config.yaml
hidden_size: 192
head_dim: 32
qk_norm: false
attn_scale: 0.177
optimizer: "muon_variant"
MLP neurons of a small language model. Each row is named by its layer, matrix (gate and up: input weights) and neuron, and shows model dimensions 32-159. Each number is 200 + 40 x the weight over its row's rms, rounded and kept within 0 to 999. A neuron's up and down rows have the sign that makes its largest values positive.
After each neuron's rows, "fires on" lists the tokens most often at its 100 highest values on Wikipedia text that the model never trained on; "fires after" lists the tokens most often just before its 100 highest values on Wikipedia text that the model never trained on. A number after a token or word is its count.

L8.gate178,309,233,242,228,121,268,245,217,215,255,170,184,207,249,188,189,150,167,154,258,192,158,244,227,241,196,166,172,236,236,210,160,156,260,171,251,238,265,233,196,237,239,178,200,145,263,230,232,214,203,132,188,142,185,226,273,227,179,198,156,240,156,221,225,219,216,209,270,145,151,252,255,234,238,202,146,214,256,137,116,162,203,259,180,116,164,249,244,197,255,280,271,181,145,231,199,161,224,241,249,202,235,281,205,206,265,200,153,199,208,212,165,209,184,217,149,191,189,253,196,194,204,209,205,170,115,158,168
L8.up178,152,196,176,208,170,155,143,192,284,169,181,125,273,206,232,221,169,133,162,228,242,187,151,191,199,184,169,217,228,175,212,116,150,249,189,217,212,250,201,182,216,261,202,208,241,239,146,294,152,284,120,256,185,225,284,257,217,215,206,190,166,165,258,178,192,219,249,150,233,158,278,204,169,219,217,188,169,201,203,220,229,193,227,229,150,229,175,244,106,152,157,244,213,257,169,184,213,238,191,272,178,148,211,162,205,163,179,178,157,223,244,188,182,232,270,207,219,198,258,166,260,222,181,172,140,198,255,224
fires on: " December" 12, " November" 11, " October" 11, " March" 8, "," 8, " Cent" 8
fires after: " on" 29, "On" 13, ":" 12, " |" 11, " On" 5

L4.gate354,218,186,213,156,83,263,171,167,194,113,235,236,149,226,236,251,215,202,225,139,208,191,183,140,76,142,178,258,166,172,253,204,176,190,156,174,219,185,167,208,187,198,163,150,203,139,221,223,231,177,182,161,187,231,226,195,237,180,231,190,173,149,124,152,302,113,177,185,222,138,228,221,130,248,237,163,118,234,223,209,262,194,161,299,186,205,214,131,175,260,264,176,242,185,249,238,186,235,105,247,273,231,159,164,199,160,213,185,191,196,150,215,228,177,207,160,176,226,297,219,175,214,180,208,243,257,250,228
L4.up354,187,166,182,233,187,185,146,178,230,298,217,255,127,167,210,226,105,219,195,243,168,169,198,235,274,195,221,217,205,227,249,201,206,164,191,158,195,206,206,269,205,232,173,249,223,208,192,153,198,215,175,161,214,256,181,251,233,204,276,145,236,141,219,173,185,197,199,172,186,216,257,209,194,279,188,231,246,236,199,175,167,167,161,240,197,208,252,230,266,223,241,116,195,149,247,199,128,257,208,163,195,206,227,219,171,183,191,203,205,203,237,180,276,116,213,126,198,198,149,206,165,277,148,231,225,216,159,155
fires on: "u" 20, "ch" 14, "l" 13, "p" 10, "f" 9, "n" 9
fires after: "S" 17, " K" 13, "C" 13, " s" 10, " B" 9, " D" 4

L7.gate292,135,203,157,163,211,199,203,253,252,226,173,134,321,227,216,227,154,173,231,178,138,197,231,182,221,214,149,202,214,146,207,208,191,116,203,142,275,207,224,119,240,175,200,169,177,213,230,173,236,217,174,186,255,212,220,188,254,174,211,237,260,251,198,229,168,171,147,142,167,150,182,179,244,266,181,256,185,185,192,172,208,215,170,182,230,212,221,208,160,147,201,226,207,126,217,191,172,217,220,214,235,182,169,234,213,216,146,158,297,92,114,185,252,167,200,217,83,169,204,198,277,193,199,251,178,172,163,123
L7.up292,221,226,285,239,219,193,181,190,205,183,187,164,260,173,202,146,218,205,220,194,114,189,180,224,202,188,156,157,255,145,241,244,122,172,160,182,204,184,201,190,199,112,168,238,231,197,234,153,199,173,205,177,167,150,234,211,220,207,180,187,198,175,146,198,189,248,207,192,122,153,179,158,215,307,140,212,197,187,203,184,194,236,207,176,194,263,157,151,182,205,182,198,286,150,162,200,186,191,168,184,257,200,175,230,142,192,215,246,159,73,185,279,227,265,223,215,162,166,297,186,141,112,222,266,184,227,211,206
fires on: "it" 26, "ast" 8, "as" 8, "a" 6, "el" 5
fires after: " C" 15, " t" 12, " T" 11, " gu" 7, " Gu" 5, "c" 5

L3.gate171,126,177,197,202,150,204,233,164,146,212,231,225,169,237,264,172,229,197,201,248,234,219,276,290,195,196,191,152,242,216,214,236,133,225,200,160,166,256,167,210,252,126,232,201,215,237,213,175,219,140,207,214,180,201,212,196,245,178,249,173,228,150,166,245,192,144,164,181,192,183,242,203,193,227,124,126,224,262,272,142,217,196,211,258,251,168,242,185,154,257,226,201,199,203,195,171,136,226,181,181,174,213,255,230,315,205,163,190,269,285,214,178,266,133,157,188,204,200,153,121,139,165,198,204,190,203,215,210
L3.up171,186,168,157,172,239,178,208,215,143,189,229,286,145,183,255,166,205,244,240,182,245,152,245,220,162,197,266,215,222,262,136,244,139,173,174,247,123,218,208,193,200,187,149,196,236,235,197,249,166,153,238,193,238,175,229,226,244,95,215,196,223,159,269,187,161,170,164,191,155,294,258,181,218,217,191,211,184,213,177,185,171,221,183,207,191,204,224,205,145,231,143,154,272,145,206,191,158,182,198,216,232,172,251,229,234,135,138,197,227,241,250,211,244,165,153,156,184,223,129,218,89,182,213,122,293,208,209,222
fires on: "n" 20, "z" 18, "t" 13, "c" 7, "p" 6, "b" 5
fires after: "S" 18, " K" 15, " C" 14, " s" 6, "m" 5, " (" 5

L7.gate9,181,216,200,202,231,193,246,194,160,205,243,179,203,170,220,196,134,215,193,130,117,136,199,282,221,234,174,190,201,264,238,212,190,219,246,106,204,175,190,199,130,280,230,202,235,222,135,124,223,133,237,242,213,116,192,219,191,180,152,241,179,174,238,263,218,188,182,234,181,136,197,167,214,208,264,154,157,207,168,183,155,226,163,176,216,173,251,212,176,167,168,240,232,203,190,310,170,235,303,207,219,165,226,247,144,151,163,194,276,203,204,197,187,224,196,225,132,224,236,244,232,116,196,244,113,199,243,199
L7.up9,188,258,159,178,240,187,283,227,201,228,298,224,183,184,219,154,189,185,208,231,244,259,198,221,201,195,230,218,215,306,197,199,219,252,190,161,191,163,247,220,140,193,248,208,218,223,131,157,159,255,248,203,159,173,269,213,262,286,196,153,213,181,198,190,114,242,166,180,238,208,154,196,262,250,229,213,210,124,135,193,154,183,226,240,155,237,221,172,283,196,193,186,262,194,142,179,213,228,190,164,230,243,221,194,132,175,224,227,167,232,183,262,131,251,247,185,224,272,162,226,193,253,112,175,206,220,218,193
fires on: "\n" 49, " Country" 6, ":" 6, "j" 5, "el" 4, "ept" 4
fires after: "\n" 49, "-" 11, " Country" 6, " V" 5, "ec" 4

L6.gate246,203,144,202,232,146,220,242,207,165,158,243,155,223,194,185,234,192,180,166,260,189,125,244,209,154,203,294,207,176,270,158,222,203,224,156,207,228,203,239,204,178,208,212,182,171,299,181,214,227,207,222,154,163,241,167,215,220,263,279,150,193,226,241,261,203,251,114,179,172,190,114,264,148,297,223,240,174,147,261,198,150,191,177,176,194,172,214,227,190,158,161,199,185,193,212,175,142,154,159,192,150,277,293,239,204,234,114,249,196,203,162,246,199,205,221,222,232,211,207,152,217,221,216,251,220,184,189,241
L6.up246,143,207,168,208,176,139,258,209,232,148,128,179,183,182,163,97,150,248,158,291,168,180,212,198,227,243,193,219,120,224,194,216,230,125,257,135,239,224,171,203,216,155,307,218,248,164,169,195,209,223,135,164,234,233,252,261,254,191,238,176,164,284,188,146,265,161,216,178,187,171,167,223,173,142,239,158,116,222,187,206,209,206,214,201,182,232,199,218,190,166,131,182,246,188,200,252,174,186,217,117,189,222,184,228,167,243,231,213,155,250,216,158,252,168,173,230,256,280,256,236,272,210,147,227,221,256,154,235
fires on: " same" 18, "iness" 17, "act" 12, "ir" 5
fires after: " the" 15, " bus" 14, " contr" 12, " c" 7, " f" 5

L3.gate88,228,141,212,150,228,215,213,165,147,182,165,195,123,209,198,189,230,198,214,215,270,211,174,213,143,170,248,159,222,152,135,200,177,152,279,193,186,194,260,210,221,137,224,168,212,246,194,216,186,189,138,221,208,205,210,114,183,118,180,203,183,215,233,194,228,174,153,214,161,240,149,200,175,158,250,215,192,215,199,244,240,214,173,188,216,195,172,257,142,226,193,187,216,175,249,173,160,235,224,257,199,179,181,208,236,199,192,188,194,212,151,93,200,291,118,174,202,297,198,204,182,186,258,218,186,237,174,178
L3.up88,188,199,169,228,179,185,127,206,194,109,214,227,192,280,150,205,233,213,163,248,286,203,256,201,211,189,167,131,200,246,197,257,190,236,203,167,148,128,168,220,174,237,229,195,239,178,234,162,163,193,181,215,219,217,212,156,219,151,167,206,140,219,274,222,272,224,232,196,169,183,204,169,138,174,211,267,201,204,218,261,239,181,114,167,151,207,197,199,178,138,144,259,217,231,164,210,209,202,198,224,218,177,173,168,162,216,207,239,180,167,67,176,90,184,129,198,159,290,178,211,201,230,229,227,228,225,197,207
fires on: "A" 39, "a" 11, "e" 8, "is" 6, "t" 6, "\"" 5
fires after: "\n" 31, "-" 16, " (" 13, "W" 7, " \"" 7, "H" 6

L6.gate417,198,189,211,150,218,223,208,202,172,238,232,256,216,178,171,177,145,213,232,251,143,170,258,237,176,169,159,186,211,163,165,234,250,184,212,173,149,241,227,249,169,220,191,261,231,218,196,130,161,225,209,243,142,179,251,149,160,226,165,218,199,210,216,171,256,215,207,188,183,242,180,134,309,193,238,145,267,114,250,176,212,198,170,224,213,181,204,139,303,250,238,254,128,189,229,230,182,218,191,233,174,152,228,263,158,203,121,235,185,137,222,190,214,217,185,171,169,226,144,174,250,219,231,185,260,200,160,143
L6.up417,172,173,193,189,252,236,299,192,212,237,202,196,183,266,178,188,174,198,238,173,163,174,195,167,190,198,216,237,199,248,207,232,210,245,197,238,165,228,239,265,153,151,212,205,199,219,271,269,137,238,214,230,202,219,281,247,230,233,222,167,201,229,138,178,179,158,210,197,153,157,175,211,209,214,188,262,141,208,198,153,189,184,244,241,283,204,175,223,243,190,238,197,156,227,159,187,176,179,202,228,178,192,230,207,185,197,130,205,217,213,218,168,157,204,201,292,324,190,229,265,231,211,284,188,110,239,202,166
fires on: "ong" 26, "ad" 13, "ep" 11, " high" 8, "ow" 7, "ent" 6
fires after: " L" 15, "ud" 11, "r" 11, " de" 9, " Bro" 6, " l" 6

L3.gate168,233,170,270,211,206,197,195,181,182,122,253,199,192,199,290,219,209,189,259,256,174,269,207,196,202,132,215,174,230,222,143,203,257,255,188,198,198,249,242,201,214,267,113,210,180,292,186,144,215,178,220,180,215,273,197,187,229,123,213,192,239,164,146,193,240,165,199,166,106,209,235,232,220,125,151,187,285,220,160,234,225,169,277,249,195,192,158,193,176,183,173,227,233,236,193,267,164,154,182,266,189,186,212,235,214,214,171,201,195,212,193,177,211,225,96,207,224,148,222,167,168,173,152,212,212,131,244,144
L3.up168,220,148,171,171,202,248,154,166,191,241,261,167,192,219,153,203,159,228,227,202,200,166,257,218,236,249,207,176,250,201,219,231,105,173,165,200,162,157,144,201,124,161,238,163,205,244,254,180,170,196,154,268,230,270,167,196,183,229,176,282,192,225,167,130,221,215,204,287,269,247,255,197,173,221,266,214,149,196,221,190,143,194,249,197,178,248,147,242,139,258,250,213,213,187,227,126,201,194,199,241,141,291,224,111,205,197,163,140,167,296,144,151,234,242,212,222,226,217,164,151,151,153,210,163,184,267,213,219
fires on: "f" 17, "A" 15, "ort" 14, "c" 14, "b" 10, "or" 8
fires after: " (" 35, "\n" 15, " \"" 8, " Rep" 7, " s" 5, "/" 5

L4.gate433,214,212,258,235,175,165,185,233,154,187,171,222,265,200,189,202,196,278,175,279,186,219,228,264,201,128,167,215,264,180,168,214,195,162,207,185,230,194,249,177,235,268,127,277,198,183,241,170,189,164,259,145,127,199,193,211,200,218,216,213,193,257,230,293,233,176,163,183,199,222,200,220,251,158,139,200,268,145,228,138,234,190,252,187,264,188,236,163,166,147,189,187,238,251,196,128,156,302,184,218,197,188,161,262,235,205,192,195,184,226,181,270,201,176,195,214,283,233,157,162,174,168,314,136,152,220,188,202
L4.up433,175,200,147,205,210,168,215,167,211,207,188,226,226,128,192,209,176,181,260,220,244,187,168,214,187,174,263,162,270,199,177,246,145,210,204,244,183,198,124,171,185,105,194,160,235,173,275,212,202,185,217,212,152,226,287,202,196,204,236,146,207,185,125,197,143,265,210,190,152,170,190,146,164,223,231,162,202,165,222,234,166,136,193,130,200,248,194,209,276,198,139,175,124,232,148,211,186,231,181,124,209,248,209,208,184,199,187,169,195,168,253,193,260,243,224,170,174,224,108,238,144,195,234,266,147,202,196,215
fires on: "ile" 13, "hen" 12, "y" 12, "ther" 12, "ock" 8, "om" 6
fires after: " W" 14, " wh" 11, " bro" 10, " Wh" 10, " w" 6

L3.gate347,146,260,192,178,209,204,173,225,234,197,201,172,245,238,234,117,235,201,246,261,216,244,170,230,181,195,200,165,212,228,205,258,115,283,207,166,221,195,255,261,140,160,210,169,149,205,229,185,281,182,186,205,192,220,156,211,238,152,282,185,192,244,182,176,158,226,234,198,305,164,158,191,213,161,88,162,227,230,249,180,152,219,223,203,178,170,157,192,131,203,241,215,265,171,164,206,142,163,230,230,163,182,264,162,193,211,241,215,203,263,139,168,183,294,191,234,175,213,194,229,178,165,177,132,150,167,225,264
L3.up347,204,141,214,114,190,178,183,229,192,201,164,175,136,212,240,207,222,250,217,177,203,259,248,191,179,244,206,267,265,193,265,238,114,163,225,258,165,177,276,226,212,123,205,159,172,227,191,168,166,272,183,191,263,236,196,165,101,201,252,244,246,252,190,203,155,260,166,236,231,194,245,225,152,160,199,205,209,245,160,239,165,209,180,175,215,167,132,192,142,119,115,236,248,210,223,173,166,219,188,227,124,195,170,193,236,179,175,107,194,217,269,209,234,175,163,221,134,199,202,121,200,228,181,147,201,179,205,210
fires on: "A" 90, "a" 8
fires after: "\n" 72, " \"" 18, " (" 7

L7.gate135,250,178,246,197,169,221,138,152,218,148,230,118,157,220,222,189,208,95,205,223,143,173,235,233,158,214,192,183,150,231,167,209,281,257,285,183,234,209,186,196,196,184,190,180,192,171,143,147,246,210,232,237,202,117,183,214,217,252,119,213,188,219,188,203,276,246,215,234,160,245,150,237,215,237,151,208,212,187,214,128,230,264,214,134,211,186,198,217,124,271,258,271,151,216,140,228,153,225,214,237,204,212,192,188,225,143,239,159,198,215,269,208,160,175,181,263,224,166,209,252,240,192,241,203,234,160,235,288
L7.up135,179,272,182,187,186,170,195,179,250,142,263,166,221,223,266,135,170,203,113,152,219,175,240,184,209,218,217,169,195,256,158,186,211,303,270,222,210,191,134,148,163,177,198,207,242,235,196,145,223,245,194,186,179,176,181,145,229,168,177,190,153,192,233,203,201,264,210,149,191,233,233,190,214,272,166,231,240,257,182,229,122,189,219,153,238,246,246,164,238,245,159,201,233,192,193,256,145,180,233,191,207,195,211,167,238,176,127,265,191,237,180,198,148,265,206,166,174,245,248,239,274,232,199,177,237,138,289,233
fires on: "=" 38, "==" 25, ":" 9, "-" 8, "ro" 4
fires after: "\n" 73

L7.gate161,253,206,228,109,242,208,200,230,189,237,222,265,194,273,168,193,280,242,179,173,237,180,255,156,139,225,205,254,170,199,218,221,308,173,203,236,214,252,227,306,203,146,230,239,278,216,227,176,222,233,129,212,176,160,158,269,207,170,265,238,250,227,281,148,167,162,203,260,211,281,169,210,197,229,204,180,132,219,202,222,220,178,199,278,245,198,229,222,162,286,228,265,200,215,172,184,206,226,175,171,154,259,160,169,214,267,126,226,156,133,133,200,204,253,156,187,239,210,236,213,185,178,196,192,220,229,254,254
L7.up161,180,222,182,178,240,158,161,207,203,275,183,235,111,174,148,168,210,203,206,237,220,198,206,205,163,209,210,131,198,251,203,205,281,145,227,212,169,273,198,232,186,154,191,97,174,209,222,227,232,227,184,169,201,188,145,229,163,134,186,195,196,225,250,179,152,159,228,260,208,237,194,229,227,208,237,219,189,204,162,201,237,229,222,227,185,211,214,147,203,249,182,189,117,149,166,165,175,227,243,274,184,272,224,208,253,261,177,245,206,240,215,178,166,135,137,113,237,111,289,184,152,190,216,181,210,247,127,185
fires on: "us" 16, "res" 15, "is" 12, "es" 9, "ov" 9, "os" 5
fires after: " " 12, " p" 11, " h" 8, "b" 7, " rem" 7, " r" 6

L6.gate312,172,231,239,208,142,225,219,189,170,173,242,183,225,179,147,188,269,216,258,181,167,145,201,220,138,120,162,189,257,196,174,236,220,133,210,110,166,265,167,214,151,224,177,192,199,151,215,174,196,192,196,266,199,262,218,157,222,256,240,139,239,127,212,201,133,274,245,222,223,175,256,160,205,227,185,202,176,288,160,247,150,184,192,188,183,225,210,200,151,204,211,220,199,153,251,188,191,149,189,155,216,203,177,249,200,205,164,114,146,192,166,181,194,228,197,217,256,97,195,245,184,170,143,283,256,175,256,233
L6.up312,144,90,247,226,191,236,199,218,145,333,178,200,212,204,160,178,139,216,208,230,237,221,250,236,223,149,198,120,234,188,237,203,247,174,302,274,194,197,182,192,199,233,185,252,192,156,173,156,145,306,213,224,160,142,201,214,189,206,189,195,201,226,185,248,244,170,150,156,217,174,226,126,243,202,212,221,192,173,211,176,251,249,181,216,228,223,196,224,147,203,166,194,216,234,169,171,226,127,161,190,287,135,222,212,203,185,166,193,190,252,200,229,217,188,209,182,237,159,233,155,153,207,217,241,240,188,164,190
fires on: "n" 71, "d" 11, "l" 11
fires after: "k" 17, "ag" 11, " K" 8, " part" 6, "ip" 6, "iet" 5

L6.gate410,168,245,187,211,258,220,143,181,175,157,188,153,145,229,222,127,240,157,216,153,151,165,204,222,208,205,221,183,173,218,189,172,218,246,239,249,218,207,169,187,162,201,234,130,157,215,214,190,206,201,237,202,251,256,193,231,190,257,173,133,208,233,150,241,178,302,242,260,225,236,207,197,205,239,186,228,181,164,223,216,191,189,150,174,214,233,196,257,155,143,275,144,194,179,219,232,235,236,178,219,167,237,160,171,184,204,237,224,230,210,213,213,199,187,141,147,202,175,266,206,143,158,193,254,170,265,104,195
L6.up410,82,200,234,144,229,247,268,102,188,133,192,194,252,135,172,174,259,156,190,163,218,230,226,190,237,253,234,158,273,194,252,220,261,179,192,160,228,190,208,239,214,130,231,220,112,207,230,138,233,173,245,166,210,162,126,190,214,167,249,184,188,197,241,248,201,180,225,232,149,213,203,215,106,219,192,255,151,153,187,178,188,169,245,166,246,263,193,228,181,210,227,184,235,165,184,198,192,233,227,218,155,232,160,198,206,204,194,226,180,205,229,250,190,185,149,223,194,165,204,207,234,206,145,190,217,219,124,168
fires on: " 19" 20, " 193" 12, "19" 11, "0" 10, " 199" 8, "5" 7
fires after: "–" 31, " in" 23, "19" 9, " In" 7, " July" 4

L6.gate501,159,156,187,140,111,153,228,224,246,232,261,189,106,209,179,188,196,253,194,240,298,197,158,258,193,216,191,240,220,262,234,173,180,223,174,183,242,231,137,174,215,166,227,169,193,198,227,189,160,114,151,217,216,183,250,201,206,219,228,160,168,205,190,256,183,260,253,210,104,214,238,214,187,143,113,208,159,90,183,233,167,147,170,167,247,154,206,232,170,274,168,177,106,132,202,188,226,246,200,267,229,229,196,182,185,196,144,269,213,226,180,196,228,293,217,232,187,230,207,137,113,218,177,182,249,168,165,146
L6.up501,219,181,201,138,215,148,296,147,236,203,214,234,121,218,229,253,165,224,225,198,215,248,173,252,218,216,149,252,190,117,261,182,141,190,271,247,123,225,202,260,235,158,165,167,215,152,199,213,214,217,128,153,230,138,194,254,268,189,271,167,252,162,189,196,215,110,184,235,149,193,205,186,212,197,158,175,196,168,194,192,196,201,205,151,270,132,171,228,180,196,224,190,181,196,211,170,256,262,221,212,247,195,259,187,128,142,180,238,197,202,250,118,143,229,206,241,153,141,210,207,195,201,241,214,218,147,174,153
fires on: " feat" 18, "ough" 11, "augh" 9, "art" 7, "ig" 6
fires after: " f" 17, " F" 9, " d" 8, " s" 6, "f" 5, " sc" 5

L3.gate290,227,186,222,197,178,205,231,183,260,202,213,153,170,222,261,180,189,161,214,144,181,216,285,280,171,156,282,206,156,211,273,251,279,227,227,246,239,204,220,248,213,282,227,180,159,262,229,210,191,119,172,249,223,195,187,205,216,193,210,204,191,111,235,197,184,233,248,201,199,264,199,281,290,254,176,121,207,200,217,168,243,171,144,223,197,201,296,241,156,201,148,210,160,194,220,170,226,204,178,223,192,225,267,189,207,255,198,147,191,228,149,188,214,207,169,161,234,230,199,193,194,183,185,193,210,203,262,240
L3.up290,271,160,156,265,173,245,236,162,219,213,289,177,217,171,186,101,237,134,201,255,148,179,293,235,250,142,180,265,174,132,260,109,228,213,149,183,144,186,162,232,219,230,200,226,285,203,223,158,200,195,190,221,248,182,159,176,179,189,263,198,248,142,251,174,205,132,233,168,179,215,171,183,168,232,191,155,220,155,296,196,184,214,206,194,166,196,190,218,207,171,239,261,208,164,209,193,217,223,156,277,224,236,266,248,229,297,188,162,229,210,203,186,212,136,175,246,164,203,234,168,228,180,171,217,236,203,198,255
fires on: "W" 48, "E" 12, " Gr" 12, " Bro" 11, " W" 5
fires after: "-" 24, "\n" 21, " the" 6, " \"" 5, " (" 5, "–" 4

L8.gate395,219,230,239,221,166,136,256,228,173,228,178,167,219,242,237,190,204,171,174,265,166,247,196,214,225,246,183,240,207,182,239,160,194,216,183,150,288,310,222,152,222,130,239,209,144,187,121,240,176,215,119,229,150,204,147,231,211,196,253,193,169,209,235,256,264,233,217,225,224,200,237,203,175,256,150,179,199,177,205,172,219,192,187,247,168,177,256,163,204,176,218,259,258,198,185,118,260,224,200,164,205,184,209,242,184,212,231,184,127,186,247,235,180,245,277,236,198,276,203,178,138,261,224,217,115,219,250,218
L8.up395,161,184,208,219,110,217,216,190,239,183,154,162,303,234,230,175,197,229,174,220,132,208,188,233,201,190,286,175,261,183,143,190,175,258,186,200,198,199,184,211,218,130,262,311,216,141,195,164,164,231,231,183,117,264,145,237,214,90,180,243,212,150,175,248,216,207,187,175,186,223,218,215,208,167,230,170,160,228,211,188,192,216,196,287,145,181,187,192,228,198,154,236,248,225,221,249,196,204,182,210,175,214,231,218,192,166,154,239,147,179,254,174,130,122,207,209,205,158,202,212,223,256,160,198,140,231,178,238
fires on: " March" 12, " January" 12, " June" 11, " October" 11, " September" 10, " December" 8
fires after: " on" 24, "On" 13, ":" 11, " |" 10, " –" 7

L4.gate204,197,234,261,231,208,224,179,188,213,258,218,157,218,117,168,175,225,182,181,215,173,259,249,240,141,168,152,245,150,241,198,259,176,233,216,271,162,270,236,293,230,139,256,155,250,218,178,242,163,235,290,190,219,148,146,234,199,196,282,201,219,161,94,215,197,255,227,214,209,215,245,188,246,186,196,205,206,219,255,251,222,229,134,140,160,219,189,175,207,286,205,166,224,229,169,177,124,209,171,143,181,201,163,236,279,220,190,258,270,125,168,184,175,237,249,187,143,213,163,206,155,209,180,224,125,206,224,237
L4.up204,200,218,160,207,125,209,223,128,163,167,211,262,154,257,242,154,232,255,243,231,230,203,155,289,219,287,245,217,223,209,176,168,200,218,176,192,180,209,169,129,193,132,202,156,67,175,220,278,195,166,159,159,159,204,165,157,165,243,118,123,189,216,219,135,156,210,236,163,165,179,143,158,221,171,188,171,146,188,237,158,155,189,233,175,169,277,212,157,185,266,185,238,157,143,239,210,209,146,253,172,211,218,127,177,173,221,208,143,163,220,154,159,207,202,146,130,240,226,195,194,210,207,188,214,228,165,147,189
fires on: "." 89, "av" 4
fires after: " C" 19, " U" 16, " F" 12, " S" 9, "S" 9, " W" 8

L4.gate277,152,253,240,152,191,197,222,217,206,246,175,210,196,209,180,146,223,211,223,179,187,232,247,166,240,182,201,210,220,149,280,155,186,179,178,170,155,233,233,130,206,233,186,167,138,177,240,179,214,179,247,134,154,225,233,217,120,171,88,206,171,252,196,217,262,257,298,203,196,136,206,200,215,178,197,209,233,279,244,175,160,236,192,231,252,214,221,239,137,231,206,188,174,205,224,210,226,147,134,188,180,181,235,206,199,202,137,164,220,249,212,206,160,242,184,214,291,174,208,220,205,208,246,258,185,198,170,190
L4.up277,194,244,197,183,116,124,196,218,246,219,182,246,199,291,153,187,179,191,240,226,143,190,137,246,242,203,220,219,194,175,118,154,250,201,215,188,157,256,233,151,187,211,218,236,152,205,194,244,274,228,240,208,184,162,251,190,187,193,180,172,154,292,231,241,259,267,280,135,228,190,202,176,221,243,177,164,220,224,248,170,222,227,163,229,152,212,172,259,173,220,221,161,190,224,184,215,210,137,182,213,172,213,210,172,160,170,228,176,170,210,216,182,173,141,204,171,250,182,275,153,278,231,209,275,245,178,198,223
fires on: "om" 16, "ers" 10, "fl" 10, "g" 9, "h" 8, "os" 8
fires after: " in" 31, " l" 14, " s" 9, "ug" 9, " cl" 6

L3.gate313,224,138,163,158,201,132,188,197,221,188,221,197,241,191,236,86,204,170,204,214,232,231,123,224,189,228,266,119,219,161,233,198,226,216,196,205,164,203,207,276,115,198,212,184,200,188,286,171,277,230,259,219,230,146,216,144,242,242,175,258,202,167,241,194,218,258,259,133,201,319,202,239,221,192,239,176,201,208,225,160,253,191,223,168,209,260,178,228,261,204,203,171,280,254,197,241,249,136,159,254,224,221,223,215,284,257,196,184,196,207,194,210,208,243,165,142,172,191,198,160,191,234,226,179,217,190,153,222
L3.up313,176,212,142,237,231,151,191,253,159,228,238,204,158,188,165,212,134,174,211,153,252,247,255,193,172,192,153,147,187,149,220,230,211,217,260,175,89,247,241,217,181,177,206,212,156,246,242,193,171,144,183,279,214,170,253,210,191,224,137,217,174,188,201,240,221,192,212,210,184,285,192,216,153,181,212,224,234,163,202,125,228,150,247,191,175,241,229,212,203,89,249,263,208,186,193,169,236,200,206,264,248,191,202,196,192,272,179,153,181,184,207,223,225,217,214,171,186,282,225,189,200,186,193,164,211,122,173,240
fires on: " R" 47, "R" 35, " Re" 12
fires after: "\n" 20, "." 12, "-" 12, "==" 5, " of" 4, " \"" 4

L6.gate188,238,165,180,216,155,258,215,220,207,104,203,157,208,235,251,187,254,126,239,221,164,178,190,256,125,148,234,249,185,265,217,193,266,134,188,130,161,173,218,163,205,242,186,265,177,275,165,133,195,195,142,158,277,115,212,206,159,182,161,250,212,167,112,188,185,214,203,150,216,209,184,263,167,198,189,244,167,148,90,219,242,206,271,225,236,169,197,142,201,225,214,190,206,228,205,175,157,201,155,150,140,215,215,174,203,224,223,204,241,187,259,154,191,222,144,201,215,237,232,159,188,238,131,208,215,193,275,236
L6.up188,179,144,233,229,269,157,235,214,178,122,198,152,122,233,281,195,204,97,171,153,204,186,243,198,261,138,197,188,231,180,165,206,182,177,228,252,205,203,218,196,207,230,236,192,163,193,147,191,269,166,237,190,158,193,137,202,104,127,112,192,265,151,168,242,218,208,197,114,244,148,275,338,204,230,159,242,157,281,238,249,175,149,237,261,214,215,172,163,176,214,225,227,231,215,213,171,218,145,141,173,141,232,201,201,227,216,184,176,163,203,165,186,230,203,212,153,236,171,240,147,141,220,154,200,176,142,236,172
fires on: "|" 42, " United" 27, ":" 6, "ed" 5, " |" 5
fires after: "\n" 43, " the" 11, "ail" 5, ":" 5, "," 4, "ation" 4

L3.gate107,225,219,177,208,190,229,169,140,209,309,208,116,274,156,180,218,209,262,144,190,214,243,219,167,178,296,173,171,224,263,201,188,204,122,241,195,146,166,179,211,170,259,117,186,187,215,199,189,197,174,200,122,200,229,205,256,161,181,164,181,188,227,194,170,263,231,272,223,193,120,207,210,199,195,195,178,199,184,285,149,166,254,202,162,144,286,169,204,185,245,203,186,154,144,215,153,223,210,138,241,185,238,183,175,220,197,264,213,223,231,182,234,192,147,195,172,167,179,220,221,224,210,194,249,196,266,192,204
L3.up107,176,202,268,260,187,210,156,150,216,181,207,194,282,202,194,227,224,294,108,212,186,245,160,200,150,197,181,192,220,235,157,186,204,270,252,221,218,155,147,132,206,169,238,218,177,140,172,195,169,215,170,147,221,152,176,167,180,187,164,231,233,150,105,263,147,211,195,152,161,214,239,154,220,231,220,139,257,278,220,305,104,180,180,210,220,142,147,151,208,214,247,156,248,149,182,260,145,133,139,200,244,160,205,194,160,235,189,144,164,190,204,126,257,168,203,178,199,181,280,187,230,196,204,217,160,206,204,246
fires on: "em" 47, "or" 11, "ol" 6, "on" 6, "ons" 5, "st" 5
fires after: " t" 22, "C" 19, "c" 9, " T" 8, " C" 6, "D" 6